{"num_attention_heads": 6, "vocab_size": 16384, "hidden_act": "silu", "norm": "rmsnorm", "norm_place": "pre", "rope_theta": 500000.0, "tie_word_embeddings": false, "parallel_block": false, "init": "orth", "init_std_qkv": 0.0235, "init_std_o": 0.00526, "init_out_by_depth": true, "learning_rate": 0.00295, "beta1": 0.9, "warmup_steps": 358}
MLP neurons of a small language model. Each row is named by its layer, matrix (up: input weights) and neuron, and shows model dimensions 16-79. Each number is 128 + 24 x the weight over its row's rms, rounded and kept within 0 to 255.
After each neuron's rows, "fires after" lists the tokens most often just before its 100 highest values on Wikipedia text that the model never trained on. A number after a token or word is its count.

L7.up329 [143 131 129 136 102 146 145 126 118 124 100 117  92 176  99 123 125 146 133 131 146  96 126 145 102 138 158 102 129 168 163 109 135  79 174 107 170 143 125 151 143 190  94 123 147 130 119 152 100  99 153 201 109 163 112 101 145 129 111 107  95 118 123 154]
fires after: " that" 20, "." 19, "," 18, " because" 5, " when" 4, "\n" 4

L4.up732 [115 135 142  96  58 122  92 147 128 124 135 139 161 120 103 107 122 135 114 113 125 123 140  92 120 156  71 141 132 110 123 137 127 147 117 133 127 135 173 141 129 143 147 117 107 169 101 171 163 134 107 180 150 122 143 135 141 109 129 122 138 141 126 177]
fires after: " |" 53, ";" 7, " as" 6, "-" 4

L4.up687 [163 103 131 102 146 188 104 149 129 151 132 141 102  99 136 101 128 150 106 120  85 125  98 127 113 108 114  95 112 150 107 141 142  86 136 107 138 147 122 113 132 106 107 131 131 175  80 173 158  89 160 132 121 125 118 127  95 104 117 126 132 124 152 178]
fires after: " February" 15, " August" 14, " November" 11, " January" 10, " April" 8, " September" 8

L7.up484 [171  88 139 138 136 120 100  96 128 157 122 123 139 121 132 102 151 125 156 134 188 104 108 141 103 121 149 119 127 122 118 127 109 118 125 118 116 135 116 123 147 149 135  97 164 153 111 134 122 111 195 118 114 140 121 125 118 139 114 148 149 123 157 137]
fires after: "==" 30, "–" 27, " of" 7, " " 6

L2.up390 [118 126  94 165 150 115 143 139 129 114 132 129 134 122 108 114 117 120  87 129 133 113 130 104  67 128 110 139 150 130 133 107 128 175 130 141  95 134 121 151  76 128 116 164 152 106 144 147 171 114 105 175 126  98 111 135 156 143 168 139 135  94 150 138]
fires after: " one" 40, " " 9, "E" 7, " One" 4

L4.up52 [113 144 133 164 154 146 121 138 157 126 130 132 178  96 122 130  99 128  88 143  96 135 139  69 164 113  85 134 128 150 158 137  99 119 130  91 125 132  86  97 133  94 145 110 159  93 113 146 143 129 133 119 144 162 115 161 148 148 116 147 111 146 132 103]
fires after: " |" 30, "|" 25, ":" 7, " song" 5, " that" 5

L7.up347 [132 128 129 115 145 133 132 147 117 156 115 109 122 128  79 129 111 113 130 156 129 122 116 156 148 129  92  98  86 145 108  96 111 116 150 170 118 165 166 150  83 129 101 163 146 128 111 106 131 117 110 138 128 196 105 126 123 125 118  77 124  70 155 166]
fires after: " " 61, "′" 4

L2.up193 [116 128 107 106  99 100 130  84  98 116 122 136 122 120  82 112 122 155 109  96 120 102 122 112 153 119 119 121 156 150 126 138 198 129 117 112  71 158 131 149  92 147 111 140 106 135 135 150  81 124 120 142  54  82  55 125 153 134 154 161 167 101 126 135]
fires after: " one" 23, "\n" 18, " was" 8, "We" 7, "," 5

L2.up141 [129 119  85 101 125 176 124 130 132 125 129 123 124 146  96  59  73 106 121 109 162 127 101 150 129 118 107 124 171 136 144 111 123 138 142  82 129 138  89  79 101 109 153 108  98 126 158 172 106 106 127 103 161 122 132 107 141 164 149 108 122 114 103 111]
fires after: " (" 37, "\n" 19, " \"" 14, "|" 13, " |" 8, "===" 5

L4.up648 [ 78 107 123 166 159 126 182 139 147 125 126 120  89  98 120 116 105 150 146 123 125 103 119 160 160  96 141 108 107 129 149 129  96 126  97 145 138 109 130 137 140 108 117 147 166 104 117 131 140 139 178 117 127  88 147 141 159 120 153 144  79 134 182 133]
fires after: "\n" 50, "2" 4, "+" 4, "," 4

L7.up288 [120 124  85 151 121 118 115 146 190  75 120 124 156 116 127 137 124 164 113 171 141 143 201 109 130 138 160 107 126 149 143 164 157 109 158 122 142 123 127 121 156 149 108 135 168  84 110 157 127 142 129 142 110 125 143 158 120 147 132 117  80 127 138 108]
fires after: " " 56, "1" 6, "-" 5, " Summer" 4

L7.up76 [131 147 120 132  77 148 220 116 127 138 104  99 118 122 134 102 103 109 175 156 102 101 149 127 161  92 126 108 135  96 166 125 127 102 163 150 129 128 159 102 207 144 121 113 139 181 139 124 160 107 136 103 145 153  86 121  83 165 135 180  93 121 120 162]
fires after: "2" 57, "9" 10, "7" 5, "|" 4

L4.up200 [126 141 140 150  74  98  96 120 109  99 139 132 160 112 150 117 133 127  97 132  96 117 110 102 141  96 157 123 122 161 122 126 107 118 134 107  85 132 106  56  75 115 173 112 135 137 124 155  94 169 149 106 131 118 168 132 161 136 141 117 128 135 133 144]
fires after: "-" 24, " (" 17, " IS" 11, " \"" 7, " B" 4

L7.up98 [140 126 113 152 172 156 132 121 138 177 104 112 166 120 106 115 129 168 111 146 146 115 133 132 144 152 128 126 155 117  97 150 123 120 147 137  98 138 172 145 122 169  88 142 164 141 104 141 118  97 117 156  89  99 110 131 125 128  85 149 116 106 146 123]
fires after: " " 48, "3" 22, "1" 9, "," 5, "8" 4, "2" 4

L4.up624 [118  87 159 152 135 130 113 147 110 101 124 124 106 175 120  97  95 134 153  91 167 147 119 153 146 144 153 105 145 148 116 136 110 114 105 123 116 112 139 126  56 116 150 136 124 109 112 135 157 179 179 134 147 125 134 118 121 156 131 125 125 125 157 126]
fires after: " and" 11, " as" 10, " with" 10, " of" 8, " on" 7, " to" 5

L4.up58 [172 131 116 129  72 124 124 136  81 132 129 125  79  94 130 144 119 132 136  95  97 105 158 102 132 132 140 134 126 170 136 139  93 165 130 116 131 141 161  67 107 115 161 136 141  89 107 110 147 182 131 109 138 116 161 127 112 131 123 134 158 171 142 128]
fires after: " " 43, " (" 10, "-" 8, " |" 4

L2.up448 [144 133 104 160 171 125 145  59 131 126 116 144 120  97 151 114 121 117 107 126 156  99 125 124  98 112 133  79 113 119 127 135 111 151 121 117 138 127 141 141  61 127 101 139 100 126 130 124 181 141 130 152 168 135 138 120 154 114 186 148 122 112  99  94]
fires after: "\n" 28, " the" 17, " in" 6, "," 5, "." 4

L2.up97 [127 168 110 115 112 125 182 136 115 177 102 122 159  99 140 112  76 154 128 131 152 124  92 115 119  91 131 118 116 143  98 114 146 120 126 133 121 118  94 139 166 125 144  95 128 164 166 138 157  90 168 137 150 142 126 186 111 129 103 155 113 127 103 134]
fires after: "2" 94, " (" 6

L7.up622 [169 100 108 171 104 149 131 113 144 135 101 100 160 167 117  83 108 122  97 104 135 130 154 147 158  94  82 124 139 145  99 116 131 117 135 145 107 141 120  59 135 114 126 136 118 136 170 126 116 119 140  98 146 130 122  73 139 146 115 163 102 156 117 127]
fires after: "," 27, "9" 14, "7" 13, "1" 10, "6" 8, "8" 6

L7.up192 [143 114 112 133 140 108 108 160 108 154 134 136 135 132 142 134  97 126 168 124 113 120 109 142 179  90 138 104 142  93  76 138 180 117 136 171 149 138 154 120 114 120 152 132 141 125 138 176 109 112 143 148 104 159 102 127 150 159 152 146 121 117 139 149]
fires after: " " 38, "9" 8, ":" 8, "2" 6, " a" 5

L7.up398 [114 126 123 117 143 134 120 109 145  71 121 138 130 124 101 119  83 138 164 167  68 120 177 156 127  85 124  92 126 144 106 146 103 149 145 132 157 129  89 129 120 166 152 130  78 140 144 138 131 163 122 120 122 125 131 127 142 101 103 140 176 136 162 125]
fires after: "1" 70, " (" 16, "-" 5

L4.up491 [124 101 126 122 126  76 150 104 134  93 124 134 165 145 125 120 123 194 112 116 125  94 170 139 133 190 101 150 132 145 125 142 151 118 127 140 130 139 142 165 181 111 157 170 118 135  95 108 156 133 153 128 146 118 126 129 139 120 157  91 125 110 146 108]
fires after: "\n" 96

L2.up649 [162 121  67 141 126 150  96 126 116 132 106  57 117 104 126 132 103 116 146 114 129 114 123 138 130 127 125 129 138 137 117 131 109 176 143 104 129 148 147  89 118  95 144  81 117 141 118 171 112  87 159 143 129 141 129 100 154 141 135 121 131 112 142 110]
fires after: " (" 67, " " 8, " \"" 5, "\n" 4, " and" 4

L7.up243 [105 139 149 128  97  85  94 114 125  81 137 122 126 161 105 129 114 139 113 175 147 105 149 114 147  85 130 118 110 129 125 122  57 134 148 117 117 134 106 121 131 125 127 133 113 105 139 152 152 108 109 163 103 105 131 143 154 111 131 117 141 138 133  68]
fires after: "." 52, "'" 23, "1" 4

L4.up98 [133 143 131 145 191 101 175 106 206 143 128 127 166  91 125 115 152 140 111 141 156 143 106 124  98 136  94 151 119 106 125 127 116 123 130 137 110 135 143 133 125 181  95 150 124 138 120 143 131 125 142 143 101 152 154 136 147 110 126 142 118 158 143 133]
fires after: "2" 92, "." 7

L7.up377 [146 125 126 132 150 127 140 104 136 153 133 127 110  85 162 104  89 118 119 142 117 108 126 103 129 154 111 168 166 163 188 159 163 109 131 116 137 150 164 152 128 111 157 132 179 113 100 135 123 117 115 115 121  98 100 129 123 111 115 100  97 172 160 150]
fires after: "9" 78, "1" 7

L4.up586 [119 138 109  94 114 108 148 126 109  89 129 141 130 160 116 130 145 138 124 104 121 131 100 123 139 131 165 123 125  95 147 108 145 134 106 145 163 116 170 125 144 109 121 130 101  96 115 142 135 141 118 122 123 140 173 147 151  98 105 179 143 188 119 156]
fires after: " " 41, " (" 19, " GT" 6, " F" 4, " Radio" 4

L7.up359 [141 130 120 192 116 129 154 126 116 133 126 144 119 143 146 116 128 177 163  80  85 120 115 126 151 101 122 139 112 115 126 104 143 157 112  96 115 140 141 108 117  83 144 115  93 120 133 119 153 118 118  94 103 124 133 152 138 163 105 147 101 123 134 148]
fires after: "9" 24, "7" 17, "8" 7, "6" 6

L7.up526 [159 158 137 119  87 142 111 102 124  99 121 117 133 154 160 129 102 122 121 110 127 138 108 107 145 156 113 112 106 118 163 127 122  94 108 152 136 141 171 134 107 123 102 157 111 128 130 138 122 126 145 101 120 118  92  86  73 116 128  85  78 131 116 143]
fires after: " " 22, " during" 20, "2" 19, " at" 8, " before" 5, "\n" 4

L7.up91 [121 123 112 155 132  96 131 153 116  75 120 129 106  97 146 101 116 117 168 121  90 101 136 154 121  60 132 137 172 145 124  94 134 141 135  93 134 162 100 142  91 115 171  73  84 128 125 135  88 109 134 112 127 124 151 120 118 119 131 137 123 187  73 125]
fires after: " was" 14, " is" 12, " (" 10, " \"" 6, " were" 6, " a" 4

L7.up215 [117 128 132  91 127 153 138 156  81 120 119 148 114 168 130 129 134 105 210 140 140 149 139 146 137 142  99 116 113 144 117 132 107 117 156 140 136 149 221 125  92 129 141 147 108 130 146 146 118 129 143 101 149 198 106 139 118 157 132 122  96 129 100 151]
fires after: " " 45, " the" 24

L7.up210 [153 122 147 139 155 120 143 124 149 132 116 119 134  88 100 118 124 148 122 176 180 129 154 111 152 150 147 111 145 158 139 146 111 125 123 174 126 134 145 170 113 112 150  88 112 143 115 138 113 139 112 111  95 153 146 107 114 133 114 122 129  88 113 115]
fires after: "9" 14, "7" 10, "2" 10, "3" 10, "6" 9, "5" 8

L4.up161 [115 162 104 114 185 124 145 119 142 107 124 139 149 130  99 122  86 118  84 162 121 146  55 139 159 124 128 119 185 107 115 126 145 109 133 126 112 113 129 130 125  98  90 110 183 143 147 153 146 108 141 133 138  99 145 150 161 144 121 112  75 129 128 136]
fires after: "1" 49, " age" 8

L4.up488 [167 116 138 129 146 132 150 106 118  97 124 129 130 150 144 111 150 143 175  87 140 127 145 155 140 112 152 146 110 136 110 106  99 110 123 129 154 131 131 182 152 126 137 108 140  88 110  68 115  95 147 115  88 165 135 136 120 151 169 158 126 147 125 158]
fires after: "\n" 81, "," 4

L7.up100 [135  97  95 123 130 131 116 155 127 179 128 130  95 122 131  99 108  92 110 134 140 105 134  93 106 101 176 145 103 173  80 134 141 148 136 114 104 130 110 145 124  98  99 115  86 128 125 166 113 103 124 145 110 129 131 117 116 180 133 171  97 119 116 126]
fires after: "\n" 55, " born" 4

L7.up53 [152 118  89 151 165 106 116 135  99 143 137 131 146 101 133 112 129 104 142 166 131 113 106 118 158  85 128 117 116 144 142 143 115 145 128 106  80 148 125 141 104 134 147 126 131 156 128 156 111 134 104 165 116 118 121 120  88 146 149 121 125  99 125 129]
fires after: "0" 33, "9" 21, "–" 11, "1" 7, " of" 4, "2" 4

L7.up729 [145 147  99 132 138  97  80 124 102 178 115 125 141 109 144 126 120 173 120 133 178 108 144 126 110 140 159 111 138 146 148 120 146 148 140 145 133 123 132 143 119 171 155 149 150 102  88 140 132 146 150 112 140 134 138 142 129 118 123 121 154 122 111 171]
fires after: " " 43, "|" 8, "3" 6, "1" 4

L4.up86 [114 115 100 137 188 113 146 101 151 177 129 131 165 127 136 113 104  97 137 126 108 107 146 134 185 126 100 125 175 130 138 118 141 122 109 109 169 106 146 131 168 132 135 165 138 137 126 104 107 117 142 128  94 126 105 144  92 112 143 103 115 122 168  87]
fires after: "\n" 100

L4.up582 [118 159 110 141 136  94 133 139 172 109 126 107 160 102  94 168 166 120 146 128 144 116 102 162 128 183 129 111 111 122  93  71 125 152 145 165 112 107 130 131 159 124 109 120 135 141 114 148 123 101 139 137 119  99 108 113 118 167 149 125 127 112 117 136]
fires after: "2" 68, "1" 8

L2.up130 [158 129 146 131 155  96 134  67 106 135 113 123 114 126 150 130 128  82  99 132 112 124  98 178 162  95  87 122 126 156 126  92 167 164 107 112 143  98 166 164 126 126 118 121  83 138 148  97 138 134 158 149  91 123 118 149  89  90 140  90 110 127 145 164]
fires after: " the" 42, " not" 6, "s" 5, " No" 5, " its" 4, " his" 4

L7.up278 [115 129  99 127 123 134 101 122 133 121 134 126 142 113 124 136 131 122 127 166 141 132 177 121 182 109 126 105 149 115  98 174 139 143 108 108  92 127 134 139 131 122 102 155 128 128 131 145 100 105 170  85 179 172 130 150 163 130 137 159 155 129 158 135]
fires after: "1" 81, "," 4

L7.up336 [156 118 129 152 122  89 129 152 109 139 114 118  95 167 103 114 129 164 172 140 145 119 144 126 108  66 152  94 107 121 128 160 142 142 110 132  98 156 114 131 142 136 119 106 163 149  93 175 122 121 174 146 116  81 110 125 106 112 137 189 161 110 155 119]
fires after: "2" 49, "|" 12, " January" 9, " February" 5, " May" 4

L4.up11 [ 96 109 112 107 117 145 133 106 122 117 129 134 141 109  96 127 100 116 133  94  62 133  98 101 153 105 113 124 154 143  99 134 105 121 130 151 159 106 155 127 132 146 111 104 146 102  36 121 169 137 104 173 153 152 153 162 127  88 132 129 119 140 145 193]
fires after: " " 73, "2" 9

L7.up612 [168 115 120 123 143 112 118 169 131 116 135 129 125 126 145 120 145 129 163 171  95 106 144 141 152 101 172 117  82 107 156 131 121 100 127 103 122 143 110 125 141 128 158 146 131 144  75 107 137 138 146 119  79  91 120 142 112 153 114  80 122 142 127 132]
fires after: "|" 51, "." 9, "On" 7, "\n" 6

L7.up399 [126  91 124 148 149 166 144 146 123 129 122 108 147 133 107 119  98  86 115  74  98 127 145 143 125 124 109 128 145 149 118 158 110 104 143 117 121 145 152 114 117  89 185  77  62 114 148 110 127 147 135 116 142 163 122  72  94 155 131 101 136 139 153 149]
fires after: "|" 18, "." 17, "," 9, " to" 8, " in" 7

L7.up467 [156  76 137 140 141 162 130 134 134 137 123 130 141 158 116 127 146 131 118 133 135 132 127 158 128  66 134 126 148  85  94 140  92 105 125 200 150 108 112 126 145 112 117 120 188  93 115 113 139  67 129 125 150  76 127 130 121 134 113 116 154 104 114 128]
fires after: " " 69, " on" 5, "," 4

L7.up195 [126 105 118 117 155 120 126 118 109  90 123 135 151 132  97 124 179 170 156  95 121 117 159 149  90 110 101 100 148  48  99 180 128 149 135 137 129 117 158  86 132 149 115 141  86 126 128 144 114 136 129 131 149 123 120 140 145 141 143 134 152 134 129 139]
fires after: " " 22, "," 15, "." 14, " |" 11, " and" 4

L2.up707 [147 111 127 104 127  94 142 114 126 126 129 126 123  87 125  99  98 136 118 134 142 141 101 164 173 110 133 127  76 123 186 111 145 158 175 112 139 128  91 142 129 113 140 101 145 111 122 145 117 112 155 121 142 127 123 139 133 196 118 143 107 133 134 114]
fires after: "-" 26, " \"" 13, " (" 12, " Mac" 10, " d" 6

L2.up241 [165 115  96 111 132 130 127 143 108 130  79  81 159 144 122 127  37 142  85 117  99 105 113 140 119 134 158 129 144 123 134  47 131 114 142 154 147 109 117 107 144  91 174  96 106 151 139 172 146  82 158 107 137 138 125 108 119 140 124 163  96 130 158 114]
fires after: "2" 99

L7.up193 [110 104 150 131 126 176 135 138 146  94 118 125 131 145 144 119 134 118 131  96 114 116 168 125 151  97  82 108 130 170 152 154 137 102 150 131 136 124 126  96 116 137 115 114 126 171 131 142 141 136 101 109 138 110 148 144 106 106 137 125 148 111  79 140]
fires after: " in" 48, " to" 5, "1" 4

L2.up488 [107 139 114 142 141 124 107 111 180 127 119 148 118 126 174 143 118 198 133 123 110 127 138  90 125  71 117 104 149 128 105 155 135 160 136  86 183 116 127  89 182 105 111 133 155 121 124 120 105 117 106 102 204 102 138 142 123 136 134 154 148 121 145 126]
fires after: " (" 20, "-" 14, "==" 13, "(" 6, "\n" 4

L2.up249 [128 144  85 103 124 148 130 145 110 155 110 101 113 129 145 105  60 130 120 113 151 128 119 138 116 119 124 138 133 143  99  72 116 148 155 100 130 136  99 104 128  84 149  74 101 118 151 199 136  87 142 125 139  98 129 151 135 132 132 163 125 130  98 127]
fires after: " (" 49, " \"" 21, "2" 11, "-" 7, "1" 5

L4.up113 [ 91 129 117 124  97 136 110 157 111 100 133 135 139 124 130 139 137 156 186  97 158 137 114  94  99 113  93 106  47 145 117 177 100 182 130 141 117 151 126 116 102 143 136 123 136 146 119 132 112 140 101 128 141 150 147 144 169  99 122 131 174 102 124 147]
fires after: " |" 24, "." 13, "-" 11, "," 5, "|" 4, ";" 4

L2.up413 [184 134 129 141 114 109 129  59 140 127 127 125 128 121 166 114 115  85 101 145 123 158  93 193 133 114 127 142 130 167 148 101 154 179 104 142 187 124 150 162 125 157 123 127 101 128 134 108 146 119 152 127 100 148 132 129 127  94 106  91 120 123 118 165]
fires after: " the" 53, "s" 8, " his" 5, " its" 5, " The" 4

L7.up24 [124 137 103 151 142 149 130 146  93 115  74  40 141 142 148 133 144 146 126 112 113 112 133 130  89 150 169 141 119 115 110 103 136 112 134 125 117 146 124  70 160 107 120 142  94 101 121 117 139 134 126 153  91  89 123 130 122 120 140 124 126 118 109 141]
fires after: "2" 62, "1" 10, "\n" 7, " well" 4

L4.up169 [179 101 141  99 113 119 105 106  86  95 124 119 131 116  67 133 125 136 170 115 116  89 140 101 118 157 156 106 158 139 165 143 126  99 112  80 153 105  96 115 129 148 125 128 135 165  90 121 133 130 110 151 155 153 121 133 136 121 137 118 115 131 153 138]
fires after: " " 48, " (" 14, "1" 10, "3" 4

L4.up421 [101 103 156 128 116  95 107 117 128  97 129 144 157 113 108 138 119 140  82 135 156 113 148 119 111 129 164 114 129 150 104  65 127 108 140 109 101 105 175 160 153 149 116 113 106  87  63  83 162 160 116 124 140 104 147 136 177 145 118 116 109 126  92 116]
fires after: " |" 41, "5" 5, "3" 4, " in" 4, "4" 4

L7.up630 [145 144 148 124 124 168 106 142  88 107 132 129 123 149 118  99 135 125 116 125 154 108 104 144 157 139  79 134 125 105  90 160 121 145 138 107 120 148 120 116 102 135 107 119 121 145 120 113 106 106 135  73 112 203 145 138 118 145 147 134 139  99  83 134]
fires after: " " 34, " is" 14, " (" 5

L4.up216 [146 103  95  79 113 133 112 131 108 171 126 124 112 116 104 132 120 107 138 104 127 152 164 109  94 144 147 108 155 102 102 123 153 147 123 109 164 101  98 141 137 114 108 118 139 145 107 108 139 161 134 130 116 143 125 135 181 169 132 127 101 151 148  83]
fires after: "1" 20, "0" 16, "3" 13, "2" 10, "5" 7, "6" 7

L4.up700 [160 112 163 113 163 157 113 175 112  98 124 133 152 114 141 144 116  69 159 187 141 129 126  66 160  78 137 115  96 138 133 163  97 122 134 113 121 108 142 114 126 114 142 101 135  99 109  77 160 133 122  77 142 136 127 130 125  98 142 166 126  99 104 103]
fires after: "|" 40, " and" 8, " is" 6, " to" 5, "\n" 4, " with" 4

L2.up696 [152 129 122 115 109 145 144 137 104 126 125 130 109 107 123 125 105 171 145 133 117 127 130 130 123 147 169 131 102 136 154 125 154  80 138  88 145 118 109 155 141 162 132  94 115 178  92 137 118 118 102 131 131 195 131  93  84 161 143 153 111 128 103 140]
fires after: "\n" 41, " (" 17, " \"" 9, "," 6

L2.up742 [136  90 158 145 155 127 163 155 142 101 140 143 133 150 119 135 132 111 143 108 131 119 168 105  98 120 142  98 111 166 130 112 162 100 131 104 149 106 125 102 128 105 141 111 125 161 146 130  89 135 169 188  72 109 151 142 102 177 130 106  61 138 140 119]
fires after: "2" 46, "," 44

L7.up507 [141  97  97 198  87 127 120 178 118 127 122 124 106 125 101 141 140 131 133 123 132 109 125 119 111 104 140 117 142 143 102 110  97 119 133 108 123 141 102 145 125 120 111  51 151 122 126 139  97 111 158 165 113 112 108 115 160 125  79 168 104 106 134 147]
fires after: "," 39, ":" 16, " " 13, "." 5, "3" 5

L7.up568 [134 124 110 128 133 134 115 140 129 140 122 110  93 120 126 118  92 123 153 126 141 132 125 104 175 120 106 117 143  55 155 118 146 170 146  94 144 133 112 151 108 128 127  88  95 120 133 101 142 111 126 113 144 142 142 144 154 139 131 181 108 139 102 102]
fires after: "9" 21, "1" 20, " a" 9, " Z" 6

L4.up76 [133  79 123 118 128 159 135 165 144 170 131 128 145  71 138 126 116 107 149 120 159 126 170 111 170 101 185 133 129 150 126 201  79 111 145 129  93 153 111 121 123 154 115 149 169 164 120 153 159 101 138 109 122 132 129 127  95 135 126 154 110 118 159 131]
fires after: " in" 37, " of" 19, " at" 17, " In" 4, " on" 4, "In" 4

L4.up2 [117 114 100 130 161 104 127 137 169  98 137 127 135 146 134 101 153 142 137 104 105 112 122 166 121 110 143 114 149  78 101  62 107  90 135 183 128 106 129 143 163 104  78 134  89 136 153 161 142 133 123 162 146 172 137 107 108 128 121 124  76 178 114 148]
fires after: " |" 49, ":" 11, " " 8, " (" 5, " were" 5

L2.up708 [191  97 118 129 113 167 106 149 124 155 123 121 117 106  93 134 126 118  99 135 124 114 100 112 135 152 118 133 168 150 111 132 122 149 140 131 172 130 114 111 144  95 126 128 116 137 123 152 158  83 130 137 152 119 128 110 127 110 130 130 102  40 139 146]
fires after: "." 32, "," 27, "\n" 15, " \"" 6

L4.up609 [156  87  99 142 125  95  83 174 103 133 130 123  71 120 154 151 128  80 153  88 135 134 151 118  97 110 158 118 133 134 129 136 102 135 124 184 135 135  92 100 114 146  78 130  66 134  83  90 139 175  97 119 144 137 105  94 107 134 139 119 121 173  83 121]
fires after: " " 53, "," 10, " (" 9, " km" 4

L2.up736 [138 115 110 126 169 121 124 117 102 157 107 112 175 140 144 124  80 123 115 168 131 130 134 173 131 120 179 133 161 104 135 139 132 102 124 116 134 122 160 134 164  75 181 107 115 153 141 130 139  78 134 140 104 113 138  86  70 144 136 138 127 146 142 134]
fires after: " one" 37, " some" 7, " most" 6

L4.up468 [ 80 106 128 126 153 141 126 137 139 167 138 123 157 105 134 138 131 125 158 144 104 151 122 121 123 122 105 120 115 122 163 141 110 115 136 163 158 111 163 128 153 160 135 128 100 152 120 165 177  99 110 132 156 110 144 129 119  85 171 152 126  87 146 123]
fires after: "." 78, "2" 6

L2.up120 [128 114 113 170  90 114 162 115 135 114 138 112 117 141 136 130 133 116 111 171 154  80 123 125 150 129 106  99 135 123 122 148 139 144 151 107  78 103 118 112 107 123 157 132  87 132 111 113 182 138 140 106  94 143 167 141 170 111 109 120 144 119 142 109]
fires after: "." 30, "," 20, " that" 11, " and" 7

L7.up456 [130 106 121 148 195 156 163 146 122  89 137 146 123 151 158 125 133 165 143  38 130 122  98 125 157 118 120  97 130 146 127 109 130 129 144 135 112 150 120 130 156 109  95 112 135 105 155 143 106 121 134 123 124 150 137 130 139 148 114 160 104 134  83 111]
fires after: "," 49, " the" 10, "7" 5, "0" 4

L2.up420 [143 145 120 125 136 119 110 154 132 163 111 136 159  73 108 113 123 126 155 165 144 118 141 116 133  81 123 117 165 145 127 120 115 146 123 120 143 106 119 153 115 134 196 130 142 161 112 119 147 109 153 146 152 173 127 125  81 126 115 151 132 103 129 154]
fires after: "," 36, " (" 11, " \"" 9, " in" 7, ")," 4

L2.up596 [151 138 123 113 169 126 135 124 156 130 130 135 120 134 148 112 129 131 124 174 140 149 124 136 155 101 119 149 104 143 102 135 130  91 144 124 109 126 148 143 128 141 135 146  56 166 144 114 143 113 132 134  88 138  77 111 132 112  83 176 106 126 152 132]
fires after: "\n" 64

L7.up47 [120 107 146 126 137 144 166 135 109 168 115 125 134 129 119 115  84 117 139 164 119 131 125 138 123 126 133 109 169 143 169 149  86 111 142 152 134 124 164 139  93  91 124  83  99 114 130 127 149 134 104 137 120  80 108 156 114 142  89 144  87  87 115 141]
fires after: "0" 35, " in" 19, "In" 8, ":" 8, " In" 7, " " 5

L2.up347 [149  91 130 181 145 101 146 150 122 121 126 121 125 153 132 130 125  90 111 137 126 128 126 141 180 122 140 118 135 166 123 126 113 181 143 109 104 116 142 133 160 111 128 131 112 133 131 133 156 127 133 143  46 131 113 175 169 126 141  90  87 104 153 110]
fires after: " one" 39, " No" 7, " can" 6, " some" 5, " One" 4, " Profess" 4

L7.up728 [108 124 165 111 135 167 132 168 129 198 126 110 142 138 149 131 147 129 126 165 164 154 122 141 203 111 109 140 114 120 150 121 126 143 134 188 118 149 165 135 106 102 130 165 173 108 142 146 131  98 145 134 122 154  93 163 145 149 104 140 114 147 157 131]
fires after: "9" 39, "0" 20, "8" 11, " " 7, "6" 4

L4.up79 [156 134 115 116  76 121 146 140 103  85 123 124  84  98 128 115  98  97 150 115 190 130  93 136 122 126 106 128 149 124  87 135 141 133 133 128 116 136 104  90 134 171 105 112 182 149 113 164 138 138  86 127 137 134 172 146 121  93 120 116 125 173 151 165]
fires after: " " 71, " (" 9

L4.up366 [139 106 139 118 118 138 162 108 118 136 141 132 135  82 112 123 140 118  91 128 138 142 144 106 136 129 126 102 143 149 174 140 128 161 144 147 103 156 147 125  83 136 140 130 137 145 149 106 166 160 152 139 119  73 128 160 118 131 111 113 122  66 101 103]
fires after: "0" 24, "9" 13, " United" 8, " \\" 5, "2" 4

L7.up543 [121  78 152 147 138 114 143 124 160  89 112 121 127  99 141 115 146 164 142  53 120 135 141  92  99 104 167 123 148 109 154 146 133 120 123 116  99 141 107 133 157 176 135  95 135 156 140 123 116  93 123 158 102 141 138 123 106 141 127 126 138 154 115 130]
fires after: " in" 46, "," 10, "1" 10, " (" 4